python train.py --n_layer=8 --qk_norm=false --bias="all" --beta2=0.98 --weight_decay=0.11 --lr_head=0.00837 --warmup_steps=469 --schedule="wsd" --final_lr_fraction=0.0 --batch_tokens=32768 --doc_mask=true --steps=3431
MLP neurons of a small language model. Each row is named by its layer, matrix (up: input weights) and neuron, and shows model dimensions 64-127. Each number is 128 + 24 x the weight over its row's rms, rounded and kept within 0 to 255.
Before each neuron's rows, "fires after" lists the tokens most often just before its 100 highest values on Wikipedia text that the model never trained on.

fires after: " |", " r", " Time"
L3.up421 [126 133 123 110 114 138 145 142 162 127 140 130 155 111 121 187 124 112 131 149 116 163 141 117 167 144 138 133 158  90 128 104 135 109 180 120 140  94 114 152 112  75 113 135 112 127 121 145  70 143 121  52 144 111 130 136 121 131 122 131 140 138 147 104]

fires after: " |", " med"
L3.up536 [123 124 130 128 104 113 118 175 142 125 180 118  89 113 139 112 121 113  65 114  78 126 165 111 117 134 113 124 137  91  85 121 135 155 126 131 139 120 110 134 156 148 121 132 156 133 138 135 162 135 160 111 124 124 104 128 142 159 124 125 117 120 139 131]

fires after: "\n"
L3.up490 [108  86 117 131 135 118  88 134 163 132  78 144 114 132  88 113 106 164  94 135 113  94 116 126 127 144 167 128 127 166 121 147 115 116  75 144 132 127 139 140 181 145 109 154 149 116 129 115 216 136 138 120 108 129 140 112 112 165 113 127 111 121 149 110]

fires after: " |", " S", ";", " —"
L3.up560 [128 207 133  88 164 134 137  88 116 111 139 145 145  79 121 140 139 138  95 143 123 160 190 147 143 156 109  95 149 115 124 101 135 137 123 133 136 138 140 140  61 128 119 153 112 126 157 115 144 130  93 103 127 148  73 116 108 170 126 138 146 145 118 129]

fires after: " the", "The", " –", " a", " The"
L3.up548 [196 183 135 108 137 132 158 120 140 126 155 123 151 159 133 122 152 101 154  68  97 141 120 127 138  84 135 146 110 104 139 117 130 183 148 129 124 158 143 100  52 141 185 117 115 114 138 136  68 130 124 117 151 121 150 112 117 116 108 121 119 144 132 140]

fires after: " |", " Epis", ";"
L3.up104 [142 126 121 128 125 132  90 137 112 132 156 103 118 152 134 106  99 115  96 142 112 124 144 105 120 116 112 142 158  88 100 104 163 133 147 125 130 126  97 135 148 142 144  88 134 159 112 148 154 125 140 145 114 129 124 133 157 101 171 123 131 117 132 144]

fires after: "\n", " Q", " the"
L3.up682 [132 168 131  90 127 134 131 150 146 141 111 110 127 121 127 109 147 145 141  62 134 110 121  90 124  92 154 119  87 134 154 137 104 111 118 140 148 172 139 110 152 112 128 116 134 109 143 119 102 118 119 176 156 130 159 145 146 118 105 152 112 120  90  90]

fires after: " |", " a", " Epis", "L"
L3.up156 [122  60 118 120  99 101  96 134 138 131 136 124  84  95 104 122 105 145  88 171 116 103 143  96 113 131 154 116 151 124  98 128 136 130  93 131 145 116 120 138 179 136  82 140 155 156  93 136 189 118 166 151 103 135 118 123 150 122 119 123 100 139 125 129]